{"head_dim": 128, "d_mlp": 1024, "norm": "layernorm", "qk_norm": false, "parallel_block": false, "warmup_steps": 595, "seq_len": 512, "doc_mask": true, "train_tokens": 375900000}
MLP neurons of a small language model. Each row is named by its layer, matrix (up: input weights) and neuron, and shows model dimensions 0-255. Each number is 128 + 32 x the weight over its row's rms, rounded and kept within 0 to 255. Numbers have three digits each.
After each neuron's rows, "fires in" lists the words (lower case) most often at its 100 highest values on Wikipedia text that the model never trained on.

L7.up587:113134100171145113126122127186151163193101073142109129138145113096120113141160201173088137168171144090136184152114118143091114090169074124172135165090130100090099173131200151048165135132125095125091075125124093187105109127152111130133133108123059159088148162147075158158205163136113095131150122094077156127112091161142138141143074082131169147100115156120213097139066147127123125126064123105058147057194100147181130124093136201113110130126139157144104073097075097153125136107176172103148117127164153146109129133078092086133147142116093089129092147131158086139091159129164141093155082143173138122127094104095148144082124127179069137120111175114104152107135139097151118114097149158128107078199173177158078087129112161133170100160175168156129118140142145123063162144099110
fires in: "an", "del"

L7.up87:051128168128128108176132135170092104144135136120142129154088135112151133156165200167108088147046114105077148130103125145109149135130167098093125113133093112093170192098163102094102054106166114140143128147181121174126148064148131152151087108118059092075128158117163132142105185107100138066159088083168175122148155120168101130110170081085125128106077155089145127179103153143172115115095108102173110095135139103114134082133177066102163078146132110103147143116126157090128130122143110135123173119118126110062105122092078099074099159085111064147186138148176123170122138142132187109121178160068164168175127129141122148134148125158199142106139158134091167133119088122114193116181119116165121090188162129190118141125062129162119110164102145125133072123108072059175112123166189
fires in: "that", "such", "itself"

L5.up899:154137113074073117152098140121140113145193122127189162146097143138122157171125194138179179090077091178062200139097143116106117134158146146107103125092118187072099195160079082129125171173161134140062146128147115114115121162106113129101124119138125119088106151163105085139114090126160061164114118108065126134119111132135084103099142189099129087150103138137093124172079143157165135132110092109113136118099134118095117137143136134126109152104130121204104082118138117118085152212112137112092146149157170155143100147140135131185112154089127014140123066120138100111132148115107161161086194158101132158162113100092183104154111169149127162194095144076094170090146155144144120104131075135086132112121178108155145064082051151164175124157167188178135136180105182150142133146121144
fires in: "the", "medal", "a"

L5.up684:119032167134167126181146141153106126137117133138104127078056127115091041163112156152172126155120147116104145143156147172098201182174083176173111154156131142115144086132144076103139130093116110136117086164131210231076137181115163141159118136050059137102131155141153089107111149154106153113178126090084153103131116147165116216108127132130116100117107137124113121120128116151158132090131131116120139117105147113210129102122111155114079131097147108102119110119106100143146096149149131175155109090055172109128117093069127120164144120162126068182149079100216097192115078107104140100133116159144104144129130074172106100168153158124162152054132135106176143123141087136135107129142141093139102119126132151095151174164168162148078134133161102133167094043125161100089135163119135
fires in: "of", "a", "in", "and"

L3.up998:134069179202104144149187115098121121049127148150222196125145132125185100106129178131147110158122142151095145096141120151134140159144138133117167116121077114095100126127184157125132128108160124089144089162122146090109139128098084152153190134136090095099083163091110185148156188107177136093122099104121085150163164037151123149091144116127177117158157091152104135180085092104156157174157078123154095136086159139103093157072114046107148125121089126097119119086115159063115094109097113085097122120118171168133097129090095091103176128109118145166157096125130096118153101100143141134132168134093191149099153096118138200165181092175149140105133176067152092116111139143137177146120118132203149114099071123155123105128120140082121115086153058090154127174063083141119148160177138
fires in: "it", "this", "these", "university"

L5.up544:115133168179204104143135140156097095123134150090164138095081042126123157104119090096137207122113197111116173157151084088085144129112149079153112115104145125188129138101114128107164161142089145168113131046115130163116105089116117115158172139158086068062130117193112119115119108179151088131161112165140110111196052105048130111115107083072076122104084117157114190084107064156116141124163100123140111081138129116202098163164153168113145109132151112179149134145150150147190074120140150095136120082110155141149141105182166114102073121143153115109127108078131144166149137135188162087152148113191085133091174142162151065138137133092102150119131088136159149153193120126157140110066219102119128178131144135128110143159169090129119142120097147110101148169120158099113134136094138
fires in: "and", "to", "as", "club", "also"

L3.up545:117143124163122126146221138096121147138099120181160141112138090123085151105139167128148196157123114108108144111136140065107110143113107117190082124058143107093176131118160161049117174149123098165109107134144134218078149206092108135116097180113096084057126107119144133157114113070102036143152086131102097193118098114118100112098107108116159141139089176146149099128110168044142104150138136110134133132140141130154173165119135142125098104090138139033124123175127093121137137127158113110137089099120192224134080126153132130136129148144127057150119128098162101126097114088124147119136142175104149118049124153138187116145139150148126126135133174095130139115121129107074127123177098071146111101142109133143122137096103111181131145187136140146106144108196095077075136029140188
fires in: "more", "most", "very", "less", "an"

L3.up136:152104153156116153152156172122107149131122128101151083137121143126108150140139115150100113154114173131101140085120127150135155133159146141113197104153053125073137136124124159129050098093143129112121073199110134127120158079135123124155132146112142128101073122101160120162164140162138128150112113101082103093142222050173172091147129046187108096115138098097144140194141117071126151160136106140050116144105156108160089154121099087120099116130120125092075119097126172126137134128073158119110118127155122129113115124080115083106132143151148132132152140111125121162180154127153086090086053166086128105109096063118106214154188112202154143105098189140166134088099138086114172137108087126191192118134054096129186182107127173106162084118230100103172190140123130146097129140141125
fires in: "it", "country"

L5.up753:191111126073130110140181143092159095092125103114136101135108092141151112139140130108178148182113144162167181160144122132143120183116169134132149061214113096104121084085146132144077072135184124143114132151140147129107129155111099078167075121080081146124118116051138113135116138146132101115152134117153143112148151085094108077105126148133149109140128164188100104182121057133129172143204070110142114089117169120152048083141140117111158196122160113184097084129109117093111091137178107070148118124150180141130151093127158115140134198126152109141176131129068073102090159089137105047116178152178096169103096163092182160124136128145092104141150138064116149081100129149194134145129112141156101122138121116115149072198097176115110167114154049146115148162102136184141166084154119
fires in: "of"

L7.up904:099120170115146136118057164161101091221186161157160162120140108086111111152117140132155242169093117160116151144095097141058145132189084097128139130155117124132137128106065128124122119172199104097106054147157139096094111112094135123121185085143147137106117102147068132203141141061095112076119139131156142121129187130135215122095168175106160192086134070122168135116122137136155149105189115099198169121093122087093097113102116095111183140134131122125126164136112130154125135112097117112205158128110124143138161149130138083126156128107191148164133118160164104122167129119153150127079113162130161137099167138113103163103119100154108109065136099148166148085063100176088170141147098144132126125142094111110126146142085068133092148145092173085181124108056161163084119124143087
fires in: "his", "there", "year", "after", "therefore", "resulted"

L6.up528:205109172129126097151155202179119097129141146131114173113138142127134109191109172093145098133107138091096174124095102061084150155168102134146081136043128173181170127151133093068108156163137128164089107128109101128092152178124142111122130101134109118110146120170112057143154119081139096171165148143082136102124168154104133130098131204145121084183186131175154143216104158078136109146127100107149138024088156099139081123141111110144115170092120098140080157155148093098095128196164081136100176084120179213135109126147103115176181141127078114163104102084107074148079130113103115115138168106138116174104131087104110134143100147118145114199109127044111164105112152153155141112141108144088100114109139134102138079186114120162131149151153125173177126127124135141131123192111098
fires in: "the"

L5.up648:170054135087103134109091156135120114143136110177126207180090134063143137078114145111107179098119177133162188121145173122115116148154113098123138129106128139121150160117159131082148145161134114068096123122132091127128143166117140132113111096133099091096121102134102123157145082135153132141160107149080154162072058170115179076129145151099117159156179147119134122147100147121179133097114134116134163107155107102085115165145172200130117170127043128184122082155116131110148061144158236169142207114184127099162150132168119143191105111173128049126090077103148112128123227088093109124089096127101138137161121167108225130118125157132150130097079100100128139128108109113188097117136097121080078123137078124118191105112129104154154118151094157192137150085120107144087101098106097
fires in: "and", "it", "they", "co"

L7.up381:075109166130099113086161102111084179140124089115095075113162116141112083156069123169188176195131110149090165084106180178141161063127152116162105183168136118088143102129141140170114138110123135158170132179073124121111108139185193097096144138121038110119122098142197128115079088151166069106138106145074174196150161117118120103057111144128107087089109116098123108147084114096112062148130127102097118085068133141116169133117126107138132093129127127065144143046090156141158119071116111164175139146196173115118181118143101080111139124131149111148109151136129083176140120064144134109168149206147122160139119104164224155108169080166141135106100102106113150092112123136165130110136146138173113141132174161123165158121113157102153077123133153126153093121151083118109095082171133
fires in: "0", "1", "2", "almost", "3"

L3.up759:155108125129107103157125114145151098124057138105187170107099111097098167170119106113113121123150144144155174195137052182145132118155148149159124072132112158109076102136130123128085154161065144127122112188182125181110117126115187150184191081118117149103129144164135083088124145108119094141120099135156143107142093123147165219083122115077129069137116154136109139088142196101126138183141094133140124135079108112128117146129147126110190065102171118133072073093126153150130120131066081102177110115075140166104149136141139146106100141120136132105134166109109083114133128121163139104060187107090103159125184136209151170155175132098155207102151182099183130154112122120126205114169115163121155112111098210163094189118083123159120161155089111170122109092081095103069140097111114
fires in: "that", "signed", "awarded", "preceded", "association"

L5.up350:159149127133134135115149114122156123137137115122153105082123119167110197153178121119140145108117210131076152118173096173122138173169147126174105159068131113108158144170124184156108134099069131139073119122118125107108126085120145083091185142152103069097082113179091124107107090109148104156122108143119122190157093064135161151102172128125085155151169096111180174076073148053158090116112153111126134146123096119186093139078208154127086148141155104136097082216151140152121135172084174072141151147093116147142057101156151133146060147126108072140109098125179121146143136119111181155176067071145102133099167151183177128137164111125128137118127146132155159111147098139101104135061127145056099135098157090136135112097091075112062153144154193109130169106112113172093125177101099
fires in: "in", "there"

L5.up386:115142112130120100175098107149131118154120078144134128076097135145083122075124186134120154107101130144078156099112089071101199140141110068144089169063176083132110116131150115094105132133162099120054130146085168127113142153100153150144168100081093056095136162139140102120104135152101068142153154127096122175090089131107205154116183092120120174091116166119131147124122207104134129132114103120119166082163102108053129123181139152119130096143130151136187187158114133105131137151176206136099173109217145122131128140208076120173137169102181130163117110176158180117138102090108109156135094127155139151102084122170193118162165112181149171090111146052139147124057075133143067135150176088110117129117123135140178084052129105115115135118175119169114124135144133162109117119155148
fires in: "and", "a"

L3.up293:137152208129131117131162171200110108193082139158190137084095092126174206102124187124176196152117131110091138165143151144088141143162116138129116113102123174123124166123109100161081138148163111163083094159161106156089151126090169093126182139081099188074101154128100175178108100157095093070152164091132175129084157115113148117169134070143165154122097143116123128098131162097120084146165094109148109154110072133114188085085123051118108173117117113095137135093108125133092124190125153125148076118175189148141169132186127120113152171116079099139119071164085088114119144108132140125142103155077137138177140087107167150174175155155092137142137163113079131100148093118076101111090116071150127110130129159161103062191162088109166111126084084126145111126093172186156083133112120
fires in: "his", "her", "s"

L3.up153:082076139184128134145083154124141138181146146081157197147075098128182086120147151161138086121111090121135104110121082145119096138167103093136105128136141098090178134125105121059119175131094110160121106129131115152080149142083131101149162079115138096082144073119126111133132156105185079126137114178059182038131159143105139164142120128116161130133131080149203139177129158072129138143074112085164216146102137133128130163148112161114166072108168123109094063147108155110143140198161102101217156106112132140147172090150150122088153104075086133101178097157130120088161125167131166131080125130127140126164164140160079134145093098048099165148127132132101155196147151072114160109138133137091096145154145140135138066211097143150141182120165104148085118188168107112141136080157123
fires in: "called", "as", "according", "due", "named", "married"

L3.up498:119136137151092103127115141134091135162171102124162125131135182063114197128147160133154141075119065179098170083133122095104127177152134159183101155111119187127114129076135110086078151156132157059103152089111110191104113108133099113113045152111123088084104056150115106143148062154121057123180126144123161139146089159159131144089115155158094133159147153140147115152099149140129134211105111125116117112124159124182074122137160086143002157143132129102154137138136114204091130065166106122115125115161177133131142139136125127133144180100149094124075169128154126123141118063128155135210115162197153139137109093158182160122211165119112188074119131096156139145104107087092151138127116126112127133112065110142129095126078097164176138164102142071138161099121085133162150093100157
fires in: "and", "to", "it", "in", "put", "ino"

L5.up594:135127055183130108130120121155150136169157112173059181167073109120109079116151162093117135136108142145112208133101130099147117143130102129142098199056177099134118173076115115107080167137178141087064165093114091131110139112130062118101147088160112075117135151113132094146127132092184082148186108136101119130099091098069148131155122121140081140170124135190198099122107150078150101103099154104137157110162115093090114136089139141150121167135085124154092178115121146154110058131098109164067153124166168156158149160162107134165163197098125108166135094145144065143071175148155145126134110162140130136104119186146145138158097102079132168114103140102082149112132180166144111126119178179098145154150072184159176118177081081136196100166190088135110114156112132129153146073082121
fires in: "for", "with", "each"

L3.up810:116082125128127109143125137152167150129139158143142174100143149123166136099086133145098141140142151081095153090086096110095143129157058098090099132162110086189150084087053208123099147145141144068159113111114161142125165157111089114158112157141077143147123123170096152137133101090130102108128125083164119192119198150116115164133132149140136154145126062110138150130145152037125186110117124132165084118105119074091137078227048079159089123084140126095148138208109157157112103118170096141120181121163128096147163120127111099107129133142099120111077156131080115125168165124164153114126150166080124139173145184125113174103131180238148136147125153133110112111095179132147177149119118142112164114153150121107128152134121107145108109104141138092123123212160160115075084114237067
fires in: "well", "each", "title", "himself", "once", "better"

L6.up790:154165066154168125177145098138123143134160144138170125069074120073123138157131185178170135111116117121117158148197158146122133133163108083195114152126155096095117177112163125156210144126118130077101102077198139206057169122110078079078118147093089116114107110146061160168118158085084087159091161104111183147098125129112119174127168134138092110131068090105117143119109134159126094167097161106099160130171118126128121097052124209047153114118167129125084090126106154128191142126118104076126167109125161178173140132090139114134158087101075108125102132134153104116171147150154163121133093075120107114156163139108087099112132159190051184143157100158154156155166129115125101095077125132129108091173132153174136095114110142162080119181134107182161147121095088103135116117118139
fires in: "named", "by", "appointed", "awarded", "called", "from"

L5.up199:196128111121113096131148121100083144153148070133126141061087162054101137193141124175198160101098142072119168159093169135101174109113141123105132110142113165102106118064142112142127102125138140126081126107091158132079134095091122102154104158180075146060103165112109159153146082100133080121180120155120101118161114120134169134150104092161158163145133128148147151145115088132176143129165127116120120127078089141139104119077103190075089155123158120149113148126136112075173145133057176128127200121063180079155110086162149157098119101189099077088120082129139190160153103061133098129142085089107119133101191131117165124163132126191106142118145146141165133065072135118167138137128087203103124122124161147098212151150076144149123115147190151141129165092100125105049141173109096
fires in: "a", "an", "number", "only", "some", "majority"

L7.up58:113164100120155092168132171138044108101121123119138134052139147152107116091122095131184098106117116093124119160081181175109153088134144114142078147133166110140131090105147109160190120088122154067178158120132156156087157128141113079121049088117084133140130128142024105110166127108101043080088131104112102135139090130114128090164131106148156141150073141137124108102085125138111091119114171102122144107110139118163080194157106154099155161176127136219131096191140065132101131100114161056145095140154151136142164131122136126149117175144130153137132154068152104132168176131170141098098118120119114144142189140144100108081102168148102113120117113141140150109182138115117163137125130145126095091120180087106189070100166219130162169157198163126115125144075055093148111190139071
fires in: "of", "by", "selected", "lanka", "sweat", "rus"

L7.up462:065179106098191117154187158221122096120169183145094151126116102118155107201133104104125178164099109128106133171089165146135128103144101098153082140144126097157135149097102136107129111160155082136158093129132156174116112083127145152201136071149119134092077139130020113126105170087114091148118099095127178121076162139098152158116111111043149145132137091151104132082073138159119138148128163101129112120138195075134109114160118169062137188098150138204063137154129105155162137060180134107140121113116096144127102140133106128103134093100126130081122099110171111176104096137124126093136055114117131131143156092163134127181134127068124191128156120132137141169192168148098106139113147084177109131171151133171138124098153168155125138194119164133108081138184104157150139118037143
fires in: "to", "as", "under", "from", "adjacent"

L6.up584:116137140203095103177144180129082137121115080049151180134086118084118128078154175144162126147148076110098099144203184151151134137140122162121110076180083150085110141089110120133133120135088132153127128068143125155115155149140109112147130137147119198155140087060100130126165061173094117150139113156084134140094096125141097137140113154094109092136078146151082125173117099163138066157163101090135120127160168124127078127100137103140120212089153097154104084117112147148144049118136130135132187111162153169197103171083125128154175127128136121122174123032122082101124077157156148100066144112108121125141160141122140137133152176164131099135142118108109154175150115165162147149135065084200085112134172103170155063077093202169163109158157166122128152191102092121109105103118141
fires in: "of"

L5.up633:132091127087180144136119211192113174144125114137103104100149164176092082049172170096133143120110102143123146153146126108129136161137069107150148140117136155125132255136095187107107090103110105121056106136121094155119200108132117129152151178162181105105116077115127081136104111151111124138125105109119129137119152118107145133140074168130167097143114137103168141157129170076183112205177089179162132082120136092139137146146098115061131080162088094091106176129140123057146112051083128147111153062146130189175155130101150196077169136094111150126131164164185130129123170092113065087182124097087118167104126083143118117159160137158112173139106119096123121106166127153128145168127089172132153106170110147128111132159079163145106125150046145142136140099100179131157149124128150
fires in: "him", "her", "his", "out", "them"

L5.up477:123136178139216128099114097147200126130154161158184141070132101221081120105148098098134143168091096161130092128117111128105154137141128097139123161133138099129105101130161133108121162129146175118096094172091129124117101121124161121098112055144120130099116202079108162095098159095119139055181100084099211199094111096104174114132151058116108196102152140133193162134122168155160155119132104119137176130157134130130110179121146149108153121137160105082116126141115074143176113129126113141198120075102111092130114051102158133096094171153122113152125188135108120173149078119130131133144073172135188140108125114151081191067215119134158179098132154136147154128089082087105130113131198073140137078090120133128169123119085060120072110135118157114118140088128150115121121180112126
fires in: "and", "april", "february"

L7.up387:075067104184145162095134150121111122123169129089182094129152118128125141163140203116104135120124147124087096184141090180115081136123131177153147133134178101066156153120116136138140159109077132144097124126105097118119210171119149126080191150154074115131106199158140119118155115111166163167186122157125111125084075124089150155132052080086098150130173169143123119097088138157158079080124120124133196163133153117120143106056104192132041134118141098110097068169100097106151132102104117146124134122130151142149161154082098125113116073160163097125056114111134109135131224123119079063164091077119148192104123160186173125128154162099179170079162131125082151109140110168141121165098093144132075193129142132120153140118142134147095119144145118124198148107101131110163143101095074
fires in: "in", "from"

L9.up223:170166155100161146156109139091110118122136148096119167124121114169139143088101160129167120133171111168049127111061143120101118143156116109129149105178152104118119148124151158106066146218130083099126071151160103136140065134143134153105139114110085161085064148084079149165123185159077108130179098113117141092141129118181109143145149145094193165152112125126094066129097181150211102037188141109068136101181130122141173147124176142154157049118113081111053111119120109106093139103104149091159118111155133154135115159121093131151163110121044161142141081105101100169117130148063157143100140177116134154109157131144184117123153068093131141142160139122148147116126065116122107102100135122106103071118098173182075109128093143124086174126110130143208108095087194184136147136128098
fires in: "his", "an", "their", "arab", "syrian"

L9.up227:055132100144098102186072143093120113123155050097133136088149158060110114093113152122154170160114063109114136170109102117150141120185083086141158175130135149131083104090151122126144169118174092128131109131141088143086172091142109088133151099130116101088134137099066130166180118152166069104193128161099088090116141123095158161098135148132083170090140156093139134151106147097147088162052144142125133135145097139159093089194149166157122115110157136117109170120148119180144106188110144120121101114109154188157082080236166126065190132162142100156114097115183075130141145061101142152185155126132157149098129149127196160174116103086092173123141149087141168106160084116103107165157099125107118126160069145101142104109121165138145190091126146184127072146092143088124168122103091
fires in: "an", "and", "if", "is", "as", "another"

L3.up439:140056080138128118187114123132084139117131115099137151096119129109126124138136142116123122145117153059129085150198148149096133158166084138131111112137129123113181110118118173125175123142084177087166101133153179168139130113114114096167117098100100129138110186090116151148171136151214109070142128126176124200147118137117174146164090126162147128099118158141094113136149162102114161147188101114113114101064066132131115118247113067129085109133116162079137050144122114134118150099133124127174075129150159136179139091159108089079150086134114095139126038120101135112109180095202132086077135165112128142148164186117097105120101119243159158090129128139141090170065134144135164148112160077125117103142137126145151114090110115122183180130160146117135094213100128163093166085159121
fires in: "also", "still", "often"

L6.up279:191138160172112125138120152182089115073129116143112123115157203116096107072151153097192074142116190149152137176132185082105182130144132093180095156140151063149117142142187105174137109164142123120131070205125082118073169151109128118153144106136139115104112167152143131196119120144151069144117154108065113156100164125070128138128150096120174096116139141165204142102079130084136103122088175117104170147082105112138159107065085153101105189101116142142138204075109150103166155044097147116109142135107135091120104122160131132141073102156093158113133156140086075149150177176119131089097130063124157147102179128101089140101135132167092155088123167092108146218140074117077132120113131134113139108078098124171156115086100080151116134144117092126130201127128141138089106135110161
fires in: "can", "candidate", "o", "canal", "politician"

L5.up450:133114062079158149131080136174088135137083111205117161120108114137153128148114084093121094127091125164152123157134082140119076185149152138126165125184136156119108079064143087140092147110163071135123150169164140176120163154127121093147120103102089217091091146105091069092121124092068093163167080177150118062142162098132154104121135141122121111104127126185098107094116107169145171141213127104117184154073163108135073129099117151141163145123088137110120095143140114160111115116160145105166132107138128177131159115170123151198140177140097112171143095149096091128062138160142089111153180120142118144078094124075174223093119100164145140104137120110133142145129136091115103159138106026149144132152146087147222095126106220155162134155106136144124092171108143131134114117089155
fires in: "same", "following", "of", "court", "assembly", "company"

L9.up122:130117160199150079094143131116097073121179102109093096120127134131082096158134084098205110086117123116146083092120129080113171138160119122189176156140188156119061128090104130080150198192078136146080099116220145118127111124107182104107173128150052111146120078084089105090178115129132095137183129106131074174120134127117153135131107149154135172138170086173116164168113139157140135073197101131140100141150129143092111101132166108142180133158080097073124108120097112108100139093100144145063137100127165162091103102131139128141157121130124076155120131097149119141153080151152138153069069122086126162150169079117143115103217149109160150111142152112135153134088111087096131160144131201184064124104151097140118166139140100145070133199118151076136156082115146121107193130109148
fires in: "more", "many", "some", "most"

L6.up169:150145100120185101169170116147088122115129121114113104056100116120145135138137130115126132122083187036096129163139128148093129158159141134154158150127149097134121131181123121156168101171140146146075087116158078147103134073089180108146154125097116102161084091148138162194158125133147130167101098117045157167104093142149189156090153049154133175081100079143104118130092125126137151057116082109111113137077106080166116178161104143129146151118088122183148116161152071117131066130135116112120183106146151155227102135107113142187158038150176128144131099127135147097144094124122143117110153123147080122131203106087136108089122112136077151062141090139115144127159102222174172119141135110145167102106115136130125100148098072133066182160194157118189152129119131157160104101115104
fires in: "party", "republican", "appointed", "named", "president"

L9.up138:100133146118058114202124139153145168190115067156164131116125080131106117079122131158128159117092183098091091179093138172125136130165103131156081175092110176132099166106144119171115110171130116107097187160154124141132114090089099135058195085169138161128188134176095096114130106074147137122119098106096110162124082147139102117192173149136148147121165062130131114114114148069155102122113122117104168105167125126142098114141119165079122066100125120056120158076109095216087097069069141120100132082133186183100145130133098115097140109085139108126159140156117093143187099153142163127147121130147164173113114143141111152117113153154155163102107124089181149147173154176099123204169158203083098129144158098120143123082112103129148126241153148158130131127110101105075159155128082
fires in: "a"

L7.up620:158147183155162137181180150165090127166112143134133151079097125134127178199098140125152118121115090047154176186097113070147163126151148102164178128129093104108149174131126145151115136177141143036128093099159189164118089106105133111139094100146152152151099152093095104119181194087141169097119137127056102071064085052156101135137076098155137140158092150223087110121117132130148154119106106119139140141158097120111102148084139178077137197134144103143081132161078082167065117124142121129131155130157116115123167083069077122130130133133152115149131171068122158137102083106147144108152106137119167155094151106093146136082184073168105104139103157131132145143089121125134171158117115183147123093098121153140104176173196149175099196111140137143133117134093089147172096118131068
fires in: "a", "an", "analysis", "ran"

L5.up688:091164151101222072142118137126101109180110146121079173149108151168101178190127115100171144143103143064180124172128088085093136078149151088174108120092143104185140124153131093156176145101125126091116130094148119206127149102103120178106176143186117155097150156145104134164133131135211137130174131073099131130174112144126162128089160055118120118116132088129157158073126193087140093142121123091140102162125079100173140142126102132117121138118115121173094186155100095120139129159144153118155146088115167161105179149222148122089092148156135101056143121095095126120126157126143161156187175129161156111101089129159078143101123118116099156081127091138136145086176110163124130109057152175113109142211159155148097143085096049133161169092143118088134116163145098124132132099071069
fires in: "also", "she", "he", "however", "led", "channing"

L7.up6:131095145112187134127092112107113106109194133037124105112111155128146097186135096117136150102139112081068096105111148144129120212138116136107138116166146148136205151120126146139180119091149135178134144176132154158143128129137074145091140106184164167061112117136083085076111159156107123180140080155093158120136094150119176128143150164072055149143105116087154148144099129113186144120176121093097124112193158074144114120136093092164122160111043064140097088121091079178234121093144137142140157119080109131125119125090119099143162212151073130140115116097097107136100145128170087105119097163097115151106109161156165111094173150176109138054110098118126156174133200169125131079111145169169124129141145153139139062119101130170156143160138126132151124161126151170112120199088156
fires in: "of", "mississippi"

L3.up734:169137088097152131092138115165113149137111105132168048106103152138121142163102170143119078092084106123085069154146143116125064154175131083127174121105117073131169172108119144146112143197091136095107104174165176138138153079121144147172090052068127101169128149130144114161118187114064104223090127211100117127099143125104155166186162120165182157136141161151102113125099096127164129157115125163138107120058120088201187139112070192138093127109100114084079099112120098103164127139150128088105103113119208062102136091158107138177138165131128072175128106114124094121134160098176186115135151118152144177120162101127133108138146071162094128140143117150094126107124126105142122134103126053138150105119123174142183137110143154142140106128188131175138103145111126069222114138150130
fires in: "first", "largest", "check", "often"

L9.up311:099135080136174105128202111180106097143091168136096132108127102106148115166143085122182146154094071117182090106049151121155161171138107122195134141142089114113070146140130109109125174141111111150119094182173116185076181153151092166093100149125089052114059147114163143146158097082161152132116169121186089145196156125067142124089151116120135147123113120125160157082142085124108119107150116113124166122130121136196183191125168140083153132105126125132148145118121095114113093134062148109131064150101155151173090107082120136156158155098084137241076168121120058138117149099080091143084072175102067141150145187167139128179100143126127121144168172113114148108122114173161083115138132164182165121159148123145182155132146141111108115134161154089133148141103105104163079161103139
fires in: "more", "up", "less", "most", "small"

L6.up900:133105100134125085194096172140100112144109120141137188138097150118131126112136096131111153147089146051125106157120128109083152102210076100119140067170129164115078140069128113115121132164127086067055145145143086143091189117047105109099094116155163163107179105161096127130096125130116121139064188095153153150084125046130141185090120078085147138122160124181103096156151188151122140118116126137132168196147141136139119118165108111091111108127108113153097137171061176125095163182110182108145116047099136102177134147122105148116168160086144189149090159092107127120111128182120080156105137094152216108095114096165092095152177149089119165095170156088154106116123126149114105159146103097179117083187108150176158151086147110131133150168172148141127151171108158100112155154124086
fires in: "a"

L3.up644:107137134100122075147087157183070096129128114153074137050152108124114057119128134122209176121142108123180196154146110167151141155157066154112126146125143140189183136085115092164207109131109082162112159146124153159116117178138154148186170152129195124118152083089105107129105164112125082134178107144170101134143111143097158135089148099118134069160106147122126076170149083101183144137162085154081154084081180102089144106181148119107134081133141124102119110115133091137107183136164088110174138108137157124126166101110118147154073119170124106169138093088134120131134161133120119071136140146115147141123182100146154143085097119151148197081179052105181132138159091152116153080109085131094141081184145201149127064189081143155098067138121174137166173148109124153130115133120092
fires in: "served", "his", "work", "won", "him", "worked"

L3.up90:129091142137162154137173125120114114135150101145137228076184128069161155109133160154130145134122131083136098113132131097122154119124124089119154131099065107172181101112085135151179118093125064093108089106108163149122152154156073117070101093122102111113048173165126170137179148175181117121164074084154144180185126158139110134050144127048156130153148100116095117132148148098120192132099134145130115149116072113053163153135112111109184176097132124134174108184084145172142100122108124108154199109133173115165143125176098117066153155135118143094161122149107147098098078081154141158110179134099144157112132199117129118094130165127153120124108125120108115199165152109100199151096138164152119113151109126117064056122134101169055074127113119087155082141104130149089070119089137
fires in: "well", "one", "himself", "again", "jr"

L5.up283:143191112084115061145082137141168135197160088141128125143159132124150104156111137131159204158122137070129121132146121151108126140148118142138155132112125081176077149121122066114162134194143133122102114139135124138134133118102087128148146106168124137136067158113102141189143085095081177155110089163121105156094165102086169213171113140132120143157053129155067069152093193188181059089127152111137114137119116092150064119164106077157158155132099117150140122125128104082133115162152164137155126116211137153113143146192114125179094107110119154121102145126204116125049129113114086153131052161103108146146127125087132089130160077161140118053127096101110149167099120158109095091170095102154122083177076182186139112121105129188118139166134163086133082137123130189118152075098113
fires in: "s", "world", "national", "scottish", "olympic"

L6.up912:159136184171154108094072127183121144116088135180165218113146096105161137132126130104119108131123112113128099192169109037115121124129066090170150096109105159078110167081177161097115123100102171100106119085165079146080125120122182143130139106114059129141141152111107157116111102106166080123119134155130145120066100111110144149152138059118140158108159156122091152085109141202125109102085132111133116134098131083169142152098198206120138096105143125092109131179128119156135112079101126075133102060120137180142178098158130149114134180146130101157090153120158115108175129092139101100174133145151151139130124148075139121117166153117154037128148173108091156198117169126181152108075159140210157155142058139122199087095080173135144139115131098180155127151153104068134110171144121
fires in: "later", "only", "of", "and", "than", "to"